MLP neurons of a small language model. Each row is named by its layer, matrix (gate and up: input weights) and neuron, and shows model dimensions 112-175. Each number is 128 + 32 x the weight over its row's rms, rounded and kept within 0 to 255. A neuron's up and down rows have the sign that makes its largest values positive.
Before each neuron's rows, "fires on" lists the tokens most often at its 100 highest values on Wikipedia text that the model never trained on.

fires on: "pe", "qu", "s", "ro", "f", "hi"
L5.gate130 [153 141  82  85  48 127 101 139 148 166 114 130 145 188  78 147 148 109 173 117 119 139 195 153 193 121 163 146  93 143 146 103 160 135 147 149 138 126 171 175 139 102 170 153 150 127  71 114  59  76  58  74 134 125 111 145 157  87 186 131 170 129 101  74]
L5.up130 [198 104 151 134  74 142 137 155 118 140 139 129  50 144 126 119 165  77  88 156 117  85  95 111  67 154 154 126 124  92 150 109 137 166 121 153 191 198 141 140 190 129 132  94 160 139 166 175 107 114 130 161 164 139  81 120 149 112  96 144 109 202  90 149]

fires on: " of", " to", " All", " the", " for", " in"
L11.gate538 [115 147 134 119 165 124 135 139 114 153 149 105  69 156 142 143  95  75  98 114 183  79 163 168 119  91 128 135 104 123 129  90 107  98 127 161 165 100 150 155  58 137 120 109 173 160 176 111 108 112  81 109 157 118 142  86 124  87 137  81 147 119 206 124]
L11.up538 [ 65 112 118 134 122 191 145 173 136 140 129 105 157 107 146  91 104 138  68 107 143 137 195 155 146  76  95  81  75 151 177 131 153 146  84 144  93 148  90 120 100 117 182 110 128 147 150 113 110 109 103 126 151  55 163 129  74 168 200 118 114 120 195 157]

fires on: "i", " Preced"
L4.gate191 [171 116 146 118 150 143 148 165 130 122  81  88 151 142 172 117 140 124 150 107 142 163 122 155 119 118 129 170 175 146 207 144 144 130 164 138  93  84 140 125 134  65 117 114 102 112 102 120  93  84 146  94  72  83 138 120 107 165 156 153  99 171 143 145]
L4.up191 [ 74 130 109 103 188  95  80 167 156  91  95 130  70 124  82 104  98 106 161 103 138 147 150 112  88 144 120 114  98 113 103  88 126  80 175 104 185 187 100 133 160 138 117 104 146 136 155 148 137  67 138 116 150 117  78 138 125 165 103 113 132 217 143 158]

fires on: " from", " by", "From", "du", " From"
L4.gate40 [149 130 152 131  92 111 150 135 169 139  90 137 146 122 118 117 112 153 114 151  95 107  89 132 140 111 207 113 119 139 103 170 187 124 134 131 107 140  69 142 182 193 163 148  96 134  97 120 108 202 147 172 108 115 140 152 143 122 103 147  67 140 128 122]
L4.up40 [148 153 178 102  99 159 152  55 175  27  81 127 116 133 139  40  86 169  72  85 146  74 164 152 127 131 156 109 155  95 144 114 118 112 106 115 110 167 116 148 173 156 159 151 123  89 126 118  76 134 147 161  77 161  92 121 122 147 134  75 174 133 124 108]

fires on: " |", ",", " and"
L5.gate364 [153 132 159  71 123 170 134 172  78 152 113 114 158 117  80 119 133 133 139 143 103 134 148 133 154 181 155  67 138 119 118 191  91 163  60 156 150 150 122 136 165 100  98 179 134 132 133 168 159 144 148 186 153 140  60  71 151 122 152  97 150 144 115 129]
L5.up364 [136 141 125 150 122 165 190 125 102  83 116  88 171 143 118 141 112  87 120 166 154 116 120 123 212 136 146 147 134 209 144 107 104 169 126 111 179  68 122 116 112 104  81 140 128  92 175 178 149 129 141 142 121  56 150  91 123  61  72 132  57 119 140 133]

fires on: "2", " "
L13.gate384 [160 131 129  50 110 123 122 110 135 123 120 131  91 125 126 118  96 130 118  73  89 123 115 136 174 164  98 140 100 143  90 167 102 172  87 126 119 121 134 149 151 132 108  93 117  95 137 111 114 109 117 157 166 127  76 129  88 102 109 121 214  82 123 159]
L13.up384 [120 122  57 153 154  97  98 135  76 152 126 128 139 142 115 124 139 153 161 136 169 147  82  48 126  77  98  78 150  74 170 130 136 112 146 141 180 128  91 179 116 110 155 106 117 119 147 154 115 110 114 123 140 170 156 140 135 162 112 134 187 163 125 155]

fires on: " of", " on", " from", " at", " in", " the"
L10.gate380 [145 133 115  46 132  54 126 121 162 141 183 110 152  61 118 137 166 130  75 163 124 134 150 160  61  50 136 103  91 152 111 134 156 139 105  94 150 134 136 105 137 138 144 139  73 155  95 151 143 205  85 118 145 111 124 104 189 167 127  98 160 131 175 167]
L10.up380 [130 124 125  96 167 139 140 133 129 148 133 154  92  95  95 127 123  75 136  75  89 157 163 113 110 115 162 149 109 168 141  99 161 134 141  27  72  88 144 131 154 131 118 124 109 119  88 166 142 100 162 212  97 131 129 164 100  94 131 167 109 151 144 114]

fires on: ";", " |", "et", "|", "ol"
L13.gate409 [107 105 122 139 119 138  79 114 113 136 163 139 174 136  82  99 204  41 119  66 109  83 137  91 130 110 126 131 139 128 117  97  88 211 181  93 131 182 135  96 127 174 187 107 180 158 108 126 135  98 128 229 124  94 127 128 100 132 159 119 157 140 163 124]
L13.up409 [151 149 144 144 109  66 139 158 114 107 131 131  92 137 147 168 141 125 144 152 128 131 196 123 120 118 133 150 152 124 122  98 135  71 113 104  86 115 129  70 137 146 218 157 132 139 164 151 165 124 142 149 108  37 143 147 140 171 142 170 181 160 192  85]

fires on: " Re", " dis", " Dis", "is", "Re"
L2.gate463 [114  71 112 155 156 112  93 134 113 164 179 162  79 159 124 200 156 154 107 187 126  96 128 154 151 154 130 137 156 106  80 147 113 171 180 115 104  82 152 144 192 126 173 149 165  92 108 116  72 187  73 113 115 196 114  73 127 141 113 118 108 136 114  88]
L2.up463 [ 85 146 135 130  90 112 166 125 121  92 113 132 132  74  93 191 126 124 201 147 123 138  95 152 102 122  84  62 115 165 142 123 118 104 136 139 170 144 209 136 105 144 119 128 107  96 150  71 175 122 155 155  94 158 105  59 118 143 143 119  59 120 128  89]

fires on: "son", "s", "e", "ti", "ton", "y"
L5.gate76 [100 117 169 147 182 115 132 120  91 123 203 170 105 147 175 183 107  93 130 107 141 141  77 195 177  91 119 125 131  77 134  93 130  74 150 162 148 135 106 138 148 128 153 132 149 158 105  81 130 109 139 148  80 124  94  85 125 107 146  97  99  84 161 167]
L5.up76 [128 159 121 109 105 164 149 157 162 152 112 157 128 170  54 117  83 140  79 146 110 172 116 138 132 169 109 134 158 139  84 123 172 142 141 111 141 154 153 126 183 112  71 115 101  91 155 117 178 173 108 114 139 111 182 115 190 226 154 127  89 113 107 164]

fires on: " about", " of", "n", " within", " among", " on"
L6.gate387 [185 143 126  90 125  60  98 139 209 105 110  80 117 129 131  99 136 138 109 144 111 131 125  80  95 140 109 100 123 120 140 152 198 152 108 103 109 117 170  51 111 119 132 126 106 130 125 205  97 102 196 105 105 106 138 116 157 139 145  89 131 127 111 175]
L6.up387 [100 155 138  95 132 135  90 106 165 141 134 187  91 126 192  89  93  72 124  80 157 131 176 154 128 134 144  99 103 140 110 148 154 190 162 137 122 162 129  95 153 158 109 133 101 137 105 163 121 120 123 162 171 118 173 177 126 147 102 164 132 114 118 121]

fires on: "2", " La", "–", "1", " ", " Del"
L13.gate435 [107 142 119 116 106  93 149 106 103 115 151 112  97 152 141 157 117 144 104 115 115 151 174 137 140 158 110 177  74 126 184 141 144 152 121  98 145 109 140 140 147 111  93 123 143 105  65  97  92 190 120 112 176 101 142  97  96  83 109 132 130 183 133 154]
L13.up435 [157 136 127 132 178 134 115 106 101 158 138  76 141 130 177 197 140  88  97 137 137 140 189  99 120 107 126  91  79  99 161  30  57 190 143 165 163 169 165 160 133 123 154 132  94 100 124 161 136  80 104 156 175 136 132 128 127  68  94 195 132 154 140 162]

fires on: " /", " as", ";", ":", " off", " role"
L2.gate543 [ 93 200 148 121 175 152 148 145 153 112 106 112 146 146 126 106  95 139 171 105 171 123 115 173 149 134 109 126 212  96 160  69 121  83 107 147 118 152 138 174 132 120 171 134 139  74 156  84 103 113 158 144 118  79 136 151 176 124 153 134 151 118  94  63]
L2.up543 [ 74 141 122 170 150 113  82 175 178 132 119 127 114 166  86  71 135 117 165  98 101  90 131 137 139 131 108 149 143 131  70 102 181 119 110 123 106 133 100 197 213 107 133 118 145 143 143 120 125 131 164 199 170 135 131 121 127  50 122  79 178 126 104 168]

fires on: "\n", " |", " "
L10.gate199 [124  78 105 172 167  74 188 147 152 160 161 120 112 134 123 107  93 130 125 120 141 162 141 132 136 154 136  99 116 138 131 121  98  74  78 122 152 113 107 117 109 157 103 177  77 146 128 118 194 181 112 162 101 174 121 156 120 122  94 120 152 133 154 126]
L10.up199 [142 134 131 163  92 130 191  71 139  99  91 150 165  84 136 129 164 172 157 155 122 128  98 118  90 208 130 119 153 151 141  82 125 149  98 181 171 112 175 113 123 103 124 121 134 153 124 140 180 140 134  91 160 119 164 123 158 128 148 172 139 149  88 134]

fires on: ":", "et", " record", "s", "er", " Years"
L3.gate158 [ 71 175 153 164 106 166  49 159 117 137 144 201  97 116 100  97  99  86 128  76 177  89  89 114 141  68 147 154 100 161 111 105  99 136 120 114 153 118  85 124 180  94 149  81 141 116 131  43  82 165 147 100  90 126 139 119 139 101 131 116 120 135 118 107]
L3.up158 [143 154 152 138 141 143 157 144 124 107  98 147  96 157  63 155  84 107 128 114 193 153 110 153  95 124 141  97  84 108 136 113 129 141 101 129 114 146 134 157  85 147 162 155 170 112 125  39  92 177 117 128  76 158 135 100 151 111 135 122  92 125 147 157]

fires on: ",", " the", " an", " The", " a", "The"
L5.gate319 [ 84 135 149 125 137 129 165 166 158 127 196  69  95 121 117 118 109 187 131 143 128 128 135  92 123 140 110 165  75 111 153 130 132 110 144 109 188 118 159 179 148 157 195 129 105 102 147 143 132 133 114 138  80 154  76  82  90  54  51 175  84 150 133 110]
L5.up319 [115 118  82 120 172  62 123 160 137  69 145 111   9 130 162 107  35 136  88 134 131 132  91 114 113  86 153 159 154 136  89  95  80 188 145  79 125 117 107 131 128 152  82 168  93 118 139 131 158 106 131 110  92 113  84 139 173 140 115 161 118  99 101 158]

fires on: "ma", "Ma", "at", "go", "p"
L4.gate398 [118 118 109 188 169 142 108 164 147  63 130 184 102 107 109 151 107 177  93 180 121  90 173 105 156 154 143 121 135 146 144 157 174 134  97 155  95 175 105 110 132 129 165 129 175 198 154 129 120 159 123  90 133 137 113 105 138 121 139 167 153 142 139 154]
L4.up398 [159 135  98  59 148 135 155 123 121  92 128  75 138  59 150  84  88  99 143 134 170 155 129 102 130 180 127 142 139 125 123 153 113  74 140 133  86  59 169  80 144 133 151 156 140 140 137  68  81 115 127 125 161 152  53  90 166 110 140 114 107 145 107 226]

fires on: " later", " time", " then", " |", "0", "dia"
L4.gate487 [141 122 147 170 116 114 150 111  92 195 124 161 174 107 109 205 138 132 136 177 114 135  93 170 105 164 124 122 154 110 146 142  76  78 138 110 139 118  82  97  93  10 114 137 130 119  69 148 133 130 128 150 127  89 164 126  94  79 110 148 135 160  66 206]
L4.up487 [ 91 119 119 117 126 129 149 157 137 172  63 102 121 119 118 103 112 154 139 209 149  82 151 125 189 169  89 163 155 125 120 117 130  54 174 178 136 174  75 124 128 151 161 182 126 104  75 154 127 125 140 196 154 167 122 109 201 157  78 124  99 162 117 130]

fires on: "ro", "bl", " imp", ":", "ri", " pitch"
L5.gate34 [178  58 158 134 130 161 103  37 163 130 147 140 174  83  74 115 152 142  94  74 108 138  91 137 166 158 161 175 149 117  65 134 123 109 145 147 119 176 109 151 176 101 138 152 111 162 113 163 168 133 132 118 117 135 128  99  93 126 103 115 131  81 105 164]
L5.up34 [160 130 144  76  94  77 112 162 148 145 120 127 140 154 117 153 150  64 167 128  75 133  44  89 171 114 120 122  62  80 149  92 166 129 151 160 161 120 156 111 160  63 170 101 152 130  63 137 165 116 137 123  64 177 147 135 131  92 168 129 144  89 108 120]

fires on: " Bar", " car", "====", "bu", " bar", "bar"
L3.gate185 [123 178  80 123 146 132 163  91  90 109 150 173 128 188 114  63 127 151 118 192 111 142  53 164 166  96  92 113 149 193 149 112  88  93 150 122 129 109 133 147 151  96  96 138 162 144 148 162 158  82 133  96 103 143  92 110 161 115 185 146  97  56 106 116]
L3.up185 [162 131 133 111 100 174 165 121  91 104 103 126 146 126 118 142 109 166 159 186 152 120 114 147 142 179 147  73 176 187 162 152 151 142  80 130 116 107  96 159 128 136  74 136 160 137 108  97 103  97 157 125  66 133  76 176 155 114 156 157 102  99 100  64]

fires on: ",", " where", " later", " day", " time", " year"
L6.gate676 [100 146  78 133 149 134 177 175  92 105 125 128  74  85 134 113 105 186 109 124  87 126 108 174 115 157 128 166  93 160 175 151 106 104 142 132 173 140  82  71  96 159  59 105 103 145 122 135 168 122 168 129 158 123 145  76 168  99 108 150  82 141 107 208]
L6.up676 [126 157 160 105 105 153 150 113 100 110  82 114 119 102 147 184  87 106 117 120 109 140 131 123 140 102 126 118 135 127  95  92 109 126 134 182  98 179 145 116  91 209 127  54 157 178  87 125 190 148  97  83 148 120  93  86 168  68  86  98  88 168  95 128]

fires on: ","
L3.gate682 [117 126  64 110 129 155 172 150 156 110 106  86 108 101  94 203 137 193 115 122 154  92  97  98 178 115 135 100  89 113 105  98 125 186 100 185 142 109 124 170 125 150 117 165 162 120 119 124 108 179 137 132 143 146 138 146 139 108 120 136 131 184 110 126]
L3.up682 [ 66 171 145 120 130 152 114  76 120 101 153 116 198 111 145 114 109 162 177 140 142  93 198 127 109 152 104 111 147 114  62 171 110 131  50 183 135 144 144 166 148 145  96 163  92 101  67 132 167 119 200 100 119  87 161 133 139 169 120 123  94  77 178 102]

fires on: "f", " –", "and", ";", ":", " known"
L4.gate688 [129  53 112 106 124 112 143 129 118 145 134  93  86 169 188  83 148 160 135 154 183 109 104 229  92 165  84 127 164 141 145 160 129 121 148 144 114 139 151 171 116 127 182 178 152 178 105 136  95 156 145 103 114 158 147 154 105  85 105  80 160 147 135 129]
L4.up688 [136 166 155 161 184 154  77 196 158 138 131 139  99  92 108  81 165  89 110 178 151  90 125 107 165 119 102 148  89 130 137  83 116 102 145 121 165  79  64 150 148 134 166 159  82 156 144 124 203 127 179 169 152 139 152 118  98  69 130 141 159 110 137 162]

fires on: "de", " de", " De", "me", " Ste", " Do"
L11.gate532 [140 136 136 135 125 104 142 104  75 139  89 214 121 100  95 107 148 132  35 123  76 147 164 147  99 162 118 131 106 120 137 123 103 126 141  81 130 114  92 107 119 131  89  72 103 164 191  89 116 128 143 155 133  79 100  75 119 103 111 116 120 146 171 152]
L11.up532 [110 122 154 156  50  88 113 131 112 152 163  96  98 133 107 144 116  90 116 109 106 173 100  97 168 208 108  75 112 127 102  69  83 111 132 123 150 107 135 150 130  91 100 130 117 117 116 101 126 124 154 142 153  91 128  99 131 123  66 192  84 169 143 115]

fires on: "s", "sh", " to", "sum", "man", " |"
L6.gate447 [130 136 143 163 161 120 135 148 135 174 128 146 102 152  59 136 106  79 150 114 118 160 107 137  70 174 149 114  70 136 161 151 144  98 130 150 143 141 130  96 131 143 192 120 108 105  72 167 113 143 144 133  83 115 160 175 118  83 142 135 116 133 128  59]
L6.up447 [ 96 167 150 127 117 198  89 130 102 166  81 169 119  72  98 159 189  95 155 164 166  65  62 141  62 117 135 123 107 146 126 126  89 130 154 120 164 111 131 140  93 114 113 155 134 135 134 147  88 158 189 113 115 111 114 172 116 125 117 154  60 172 105 132]

fires on: " of", " |", " /", "ed"
L5.gate559 [165 130 187 129  97 144 121 113 109 160 167 153 185 147  93  89  98 131  72 123 129 112 140 139 163 112 179 161 168 117 157 130 120 163 133 120 125 104  92  80 109 147 157 135 131 189  84 203 164 130  88 104 184  96 133 106 125 135  65 135 177  67 161 110]
L5.up559 [127 165 128 109 149 143  62 154 121 102 103 151 202 137  99  82 113  99 135 149  56 104  86 140 153 137 191 148  91 113 174  80 107 143  87 165 144  72 147  62 179 115 112 145 104 125  93 149 189 112 135 150 181 130 187 152 129 153 119 155 118 156 127 123]

fires on: " in", " of", " In", " with", "In"
L13.gate594 [152 129 151 100 103 101  95 114 102 148 116 147  76 117 164 123 156  92  90 194 192 126 141  63 156 118 167 150 123 129 185  87 132 150 113  83 179  96 157 103  98 134 120 167 145 193 147 159 132 139  98 135 106 136  90 141  91 139 108 102  77  92 135 122]
L13.up594 [110 110 137 137 114  65 104 129 147 128 176 172  96 107 131 126 129 131 164 100 101 133 166  81 106 126 209 134 150 183 158 146 174 128  78 142  98 126 153 153 152  87  47 124 104 125  94 177 109 118 180 184 137 130 141 117 116 137 100 137 130  91 118  84]

fires on: " be", " was", " is", "s"
L4.gate328 [179 112 166 107 188 163 102 151 113 178  65  80 137 121 126 122 153  90 168 140 113 103 151 110 153 137 118 147 134  74 119 152 159 154 162 154 158  91 124 124 171 135 155 121 128 114  90 117 169 164 200  21 129  61 153 115 181 136 114 154  91 167 109 155]
L4.up328 [136 146  60 143 132 180 103 119 143 230  75 113 140 134 165 109 125 186 159 134  87 130 149  95 172 115 161  87 109 156 119 113 248 130 138  82 170 134 130 143 112 157 175 177 133 196  97 156 114 141 116 137 143  88 166 161 200 175  50 113 114 120 152 130]

fires on: "e", "o", "up", "t", "te", "er"
L4.gate449 [104 129 148 159 105  95 162  53  77 152 188 127  89 169  82 136 146 121  74  92 137  44 121 112  89  77 159 142  77 148 185 153 121 130 125 152 139 196 108 115 148 128 108 138 123 124 141  71 180 112 110 115 138 125  79 164 154  99 119  99 158 115 111 123]
L4.up449 [100 107 113 187 188  51 133 108 148 108 151 130 144 154 117 128 161 113 138 160 112 150 141 141 116 114 152 139 127 158 121 106 119  80  97 101 138  87 119 121 141 110 125 152 139 150  99 137 107  59  82  82 145 145  69 137 175 133  97 147 158 171 148 110]

fires on: "d", ";", " |", "ed", "e"
L6.gate496 [127 135  91 122 150 103 139  81  53  93 111 142 144 145 103 128  89  87 155 105 125  80 127 115 154 130 167 152  80 156 138 109 173 133 182  85 132 119 174 107 174 139 146  83 119 123 134 226 156 131 129 150 110 127 122  77 180  97 114 131 135 136 176 133]
L6.up496 [127 144 115 133 108  92 102  89 131  90  93 105 122 119 138 116  97 104 141 157  83 114 129 126 144 134 179 145 120 120 150  85 165 106 132 165 150 121 162 111 134  67 187 118 198  92 159 178 118 112 138 141 122  92 147 179 178 162 123 170 117 137  96 129]

fires on: "e", "ya", "p", "y", "te", "ve"
L3.gate560 [130 119 183 170 137 108 162  68 133  78 183 124  78 181 180 106 117 115 149  65 111 127  77 153  95 146 151  97 164 126 140 118  88  83 112 134  80 146 162 107 143 111 121 128  97 130 184 110 140  56 110 156 157 162 131 123 132 136 137 102 121  87 185  98]
L3.up560 [113 130 140 137 165  66 175 157 111 115  85 143 165 146 109 126 107 116  95 157 106 131  92 109 126 150 160 189 135  88 137  92 187 134 116 105 116 127 169 106 159 110 110 141 135 145 132 106 143 111 144 113 142 123 117 155 142 172 117 124 110 199 159  93]

fires on: ","
L4.gate404 [128  84 117  37 133 133 146 134 178  98 134 109  97 116  76 125 117 149 145 111 100  84 130 133 132 132  98 144  68 103 113  87 129 150 135 115 112 169 102  95 151 146 155  86 146  80 113 171 105 146 145  96 113 138 113  89 161  69  99 189 175 173 107 152]
L4.up404 [ 98 140  97 106 137 120 115 191 163  91 102 127 122  86  83 165  53  90 123 184 115 131 134  75 166 102 130 116 109 181 117 109 164  94 177 103 127 107 117 154 110 181  89  96 150 123 137 112 136 103  75 133 167 161 112 144 176 157  90 128 168 175  72 131]

fires on: "in", "en", " market"
L5.gate123 [209 173 108 164 166 145 137 114 123 141 121 154 108 137 118 167 161 128 146 128 151 107 171 105 138 155  88 146 106 118 134 112 160  72 114 143 136 147 163 123 128 110 129 132  51 164  86  94 112 140  95 181 111 131 125  81 149 179 118  60 160 151 136 113]
L5.up123 [106 165 124 107 119 179  76 123 167  88 107 184 154 120 142 137  91 192 142 106 137 120 106 170 110 121 103  91  97  96  58 106 200 113 118 147 106 136 130 141 123 159 142  85 141 117 122 136 116 133 196 133 140 172 172  92  85 185 134  97 176 158 177 149]

fires on: " re", "Re", " Re"
L2.gate557 [114 113 146 129 111 130 113 132 120 147 135  82 107 148 190 117 131 115  76 107  56  86 167 103  79 163 148 178 164 135  92  89 127 137 180 112 134 168 200 191 112 116 151 152 101 162 185  96 108 121 141 116 155 153 113 167 121 170 124 146 139 139 121 162]
L2.up557 [ 99 191 145 155 148 130 173 117 179  88 115 132 141 114  65 163 153 147 188 123  94  78 132 111 163 136  95  89 124 189 145  93 152 101 152 163 112 187 134 173 151 140 153 108 130 147 144  97 133 140 147  98 127 150  92  84 166  93  93 131 119 174 105  88]

fires on: ".", ":", ")."
L11.gate560 [185 158  61 136  93  96 136 100 122 140  94 185 116 144 106 100 138 133 124  77 117 186 114 110 133  97  83 135 130 135 157 183  87 134 118  62 125 134 195 140 178 138 162  90 179 113  80 127  63 125  93 118 134 107 100 126 130  98 167 142  77 124 163 119]
L11.up560 [164 136 127 185 137 144 107 149 156 158 128 149 149 139  92  59 111  78 181 111  81  79 118 150 117 180 182 175 148 105 132 111  77 142 147  88 134 144 151 108  81 102  99 156 153 132 159 136 143 135 149 110  93 102  92 121 132 171 151 108  96 160 127 170]

fires on: " to", " on", " On", " in", " of", " with"
L13.gate300 [141 147 181 118 146 160 145  74 111 130 145  55  70 184  87 138 124 116  88 127 205 130 147 154  97 132 157 115  87  89 164 143 136 155 106 117 173 114 130 179 147 116 154 133 119 209  94 182 117  61 174 147 164 137 154 191 105 188 120 110 108 108 228 178]
L13.up300 [134 101 183  71 179 106 151 149 100 135 126 126 140  76  94 133  94 147 128  63 100 125 182 128  76  69 118 113  84 119  95 113  99  95  99 134 104 134  99 153 122 128 116 149  94 121 148 134 140 153 117 174 157 139 158 120 126 144 150 146 114 141 121 135]

fires on: " of", " on", ":", " for", " in"
L6.gate127 [152 153 178 130 148 108 119 115 154 155 117 117 113 138 141 143 113 147 140  86 110 112 100 139  86 178 127 130  71 167 189 173 133 125 132 143 113 100 135 141  90 139 143  99 137 158 167 133  56 178 101 108 144 162 106 120 131 128 127 127  90 115 143  99]
L6.up127 [ 54 162  99 139 144 147 134 143 187  85  89 117 139 127 141 162 104  91 116 143 132 183 194 133 126  93  74 186 136  76 140 121 133 121 149 160  92 142 178 138 136 157 192 101 119 155  94 142 121 144 104 114 117 115 111 153 101 149 143  72 108 136 132 136]

fires on: "\n", " as", " was", " in", "s", " when"
L6.gate324 [ 81 112 133 128 139 117 110 165  90 149 148 134 126 131 126  78 115 100  73 111 153 147 154  79 144  96  94 151 133 136 121 107 138 147 169 132 151  78 141 110 109 145 175 159  88 139 183 142 123 118 157 100 125  70 191 137 138 158 103 146  95 106 176 108]
L6.up324 [ 88 158 100 138 130 180 165 131 186 187  73 187 104 124 110 114 137 111 114 157 121 111 133 155 117 103 115  88 119 107 196 138 129 151 178 106 167 106  84  75 167 122 101 161 115 201 138 102  74 154 137 122  89 178 115 121 168 126  99 120  98 125 140  80]

fires on: ".", ")", ",", " sq", " mi"
L10.gate585 [121 102 106 131 184  71 157 140 150  59 131 124  73 110  89 117 116 188  86 138  92  95 110 153 101 130 157 187 128 160  78 173 112 153 117 170 175 130 119 153 117 101 189 128 111 107 118 162  74 119 145 130 143 112 152 142  88 122 149 149 119 170 145 163]
L10.up585 [169 146 184 168 140 166  95 128 141 135 134 154 117  85  93 128 109 182 162 108 105 150 157  66  84 139 108 173 112 132  86 180 123 132  80 112 140 185  98 120 130 147  97 108 108 150  83 122 156 113 126 164 161  88 161 122 122 174 111 113 127  79 153 159]

fires on: ".", ").", " |", "ly"
L5.gate357 [146 128  95 103 168 128 130 146 151 128 112 153 183 199  73 109 150 142 112  76 120 149 132 171 130 159 132  85 105 116  67 141  96 122  75 162 152 122 161 148 155 142 134 105 154  78 186 113  86 168 125 159 147 113 149  94 174  98 120  79  70  98 206 105]
L5.up357 [152 133 117 110 137  77 132 109 136 120  83  84 177 161 112  58  77 132 120 125  76 106 119 138 105 144 112 141 114 123 104 123  91 177  94 158 101  93 122 148  54 130 163  83 123 123 168 137 137 165 114 104 138  78 146  59 185  92  99 143  49 131 179 155]

fires on: "0", "2"
L13.gate180 [ 73  99  86  64 122  88  93 135 162 146 120 184  91 105 153 148 147  92 136  84 149 155  88 147 130 135 124 152  91 139 126 153 107 165  97 116  99 108 148 133 114 124 152 158 105 147 172 129 122 112 128 107 158 172 101  87  76 110  72  97 117 179 104 147]
L13.up180 [140  53 119 102 124  97 144 155 126 140 112 162 118 129 163 116 161 144 142 135 129  99 126 103 168  84  69  77 141 154 163 116 157 161  67 140 108 148 137 168 127 139 123 134 108 104 106 113  96  88 136 145 139 109 131 198 133 125 179 141 162 122 146  97]

fires on: " |", ";"
L6.gate276 [125  31  98 185 133 117 200 137 158 128  83 116 146 163 102  99 118 137 152 111 108 156 100 121  85 182 118 121 199 140 104  83 114  98 143 123 101 113 133 162 119 117 151 125 161 170 177 161 140 122 139 137 149 146 141  70 160 133 129 171 117 185 201 144]
L6.up276 [106 147 158 204 126 159 175 112  98 133 108 127 196 123 147 160 132  83 146 150 104 160 154 117  88 172 170 124 118 193 165  70 105 166 138 114 160  85 102 143 138 146 101 142 125  93 170 161 143 142 110 181  81 101 159 100 180 121 128 154  91 118 177 142]

fires on: "ma", "es", "e", "s", "se", "ba"
L6.gate396 [167 115 119 123 130 152 121 110 218 109  97 133 138 145 115 134 200 132  94 144 107 141 101 100 148 156 169 104 104 194 132 137 122 143  91  99 133  57 107 114  93 206 156  65  95 159 126 129  83  98 171 141 137 159 132 178 129 133 113 139 117 120 112 160]
L6.up396 [163 147  74 170 127 159 121 110 102  74 119  52 112 158 137 186 164 100 124 107 113 192 130 134 137 180 184 182 111 197 142 120 112 115 115 116 135 104  99 128 140 119 122 161 138 189  73 152 149 155 132 158 157  73 167  95 142 120 111 108  65 128  86 166]

fires on: "s", " La", " Los"
L2.gate156 [177 119 164 145 119 159 109 113 173 152 103 175  70 147 157 104 178 102 181 112  66 123 162  57 132 169 170 197  96 148 143 116 101 146 143 142 136  81  99 134 113 151  87  88 162 100  54 175  57  88 121  89 162  93 137 157 144 117 137 138  96 174 136 106]
L2.up156 [172 191 136 130 118 134  79 131 109 195 100 148  96 164 144 158 115  48 100 104 180 118  84  99  77 119 151 152 101 146 140  84 119 135 108 145 148 112 111 173 165  90 139 146  76 100  94 167 113  84 161 135 171  91 128 131  80  99 103  96 125 172 124 101]

fires on: "s", "z", "f", "ę", "y", "om"
L10.gate141 [ 91 166 134 172  85 136 156  91  77 113 220 137 142 164 126 185 135 165  90 161  73 154 168 197 138 132  91 128 107 131  77 147 146 143 170 183 141 158 151  86 130 196 127 166 142  91  92 158 132 180 118 171  89  96 145 123 112  97 165 178 126 147 104 140]
L10.up141 [ 81 113 125 135 157 131 139 101  99 175  89 129 113  76 138  69 151 105 110 120 178  98  80 156 122 154  99 123 165 167  68 135 155 157 128 152 111 164 115  61  82 112 180 132 147 199 121 160 126 143 131 113 153 109 143 168 133  60 174 103 162 123 132 198]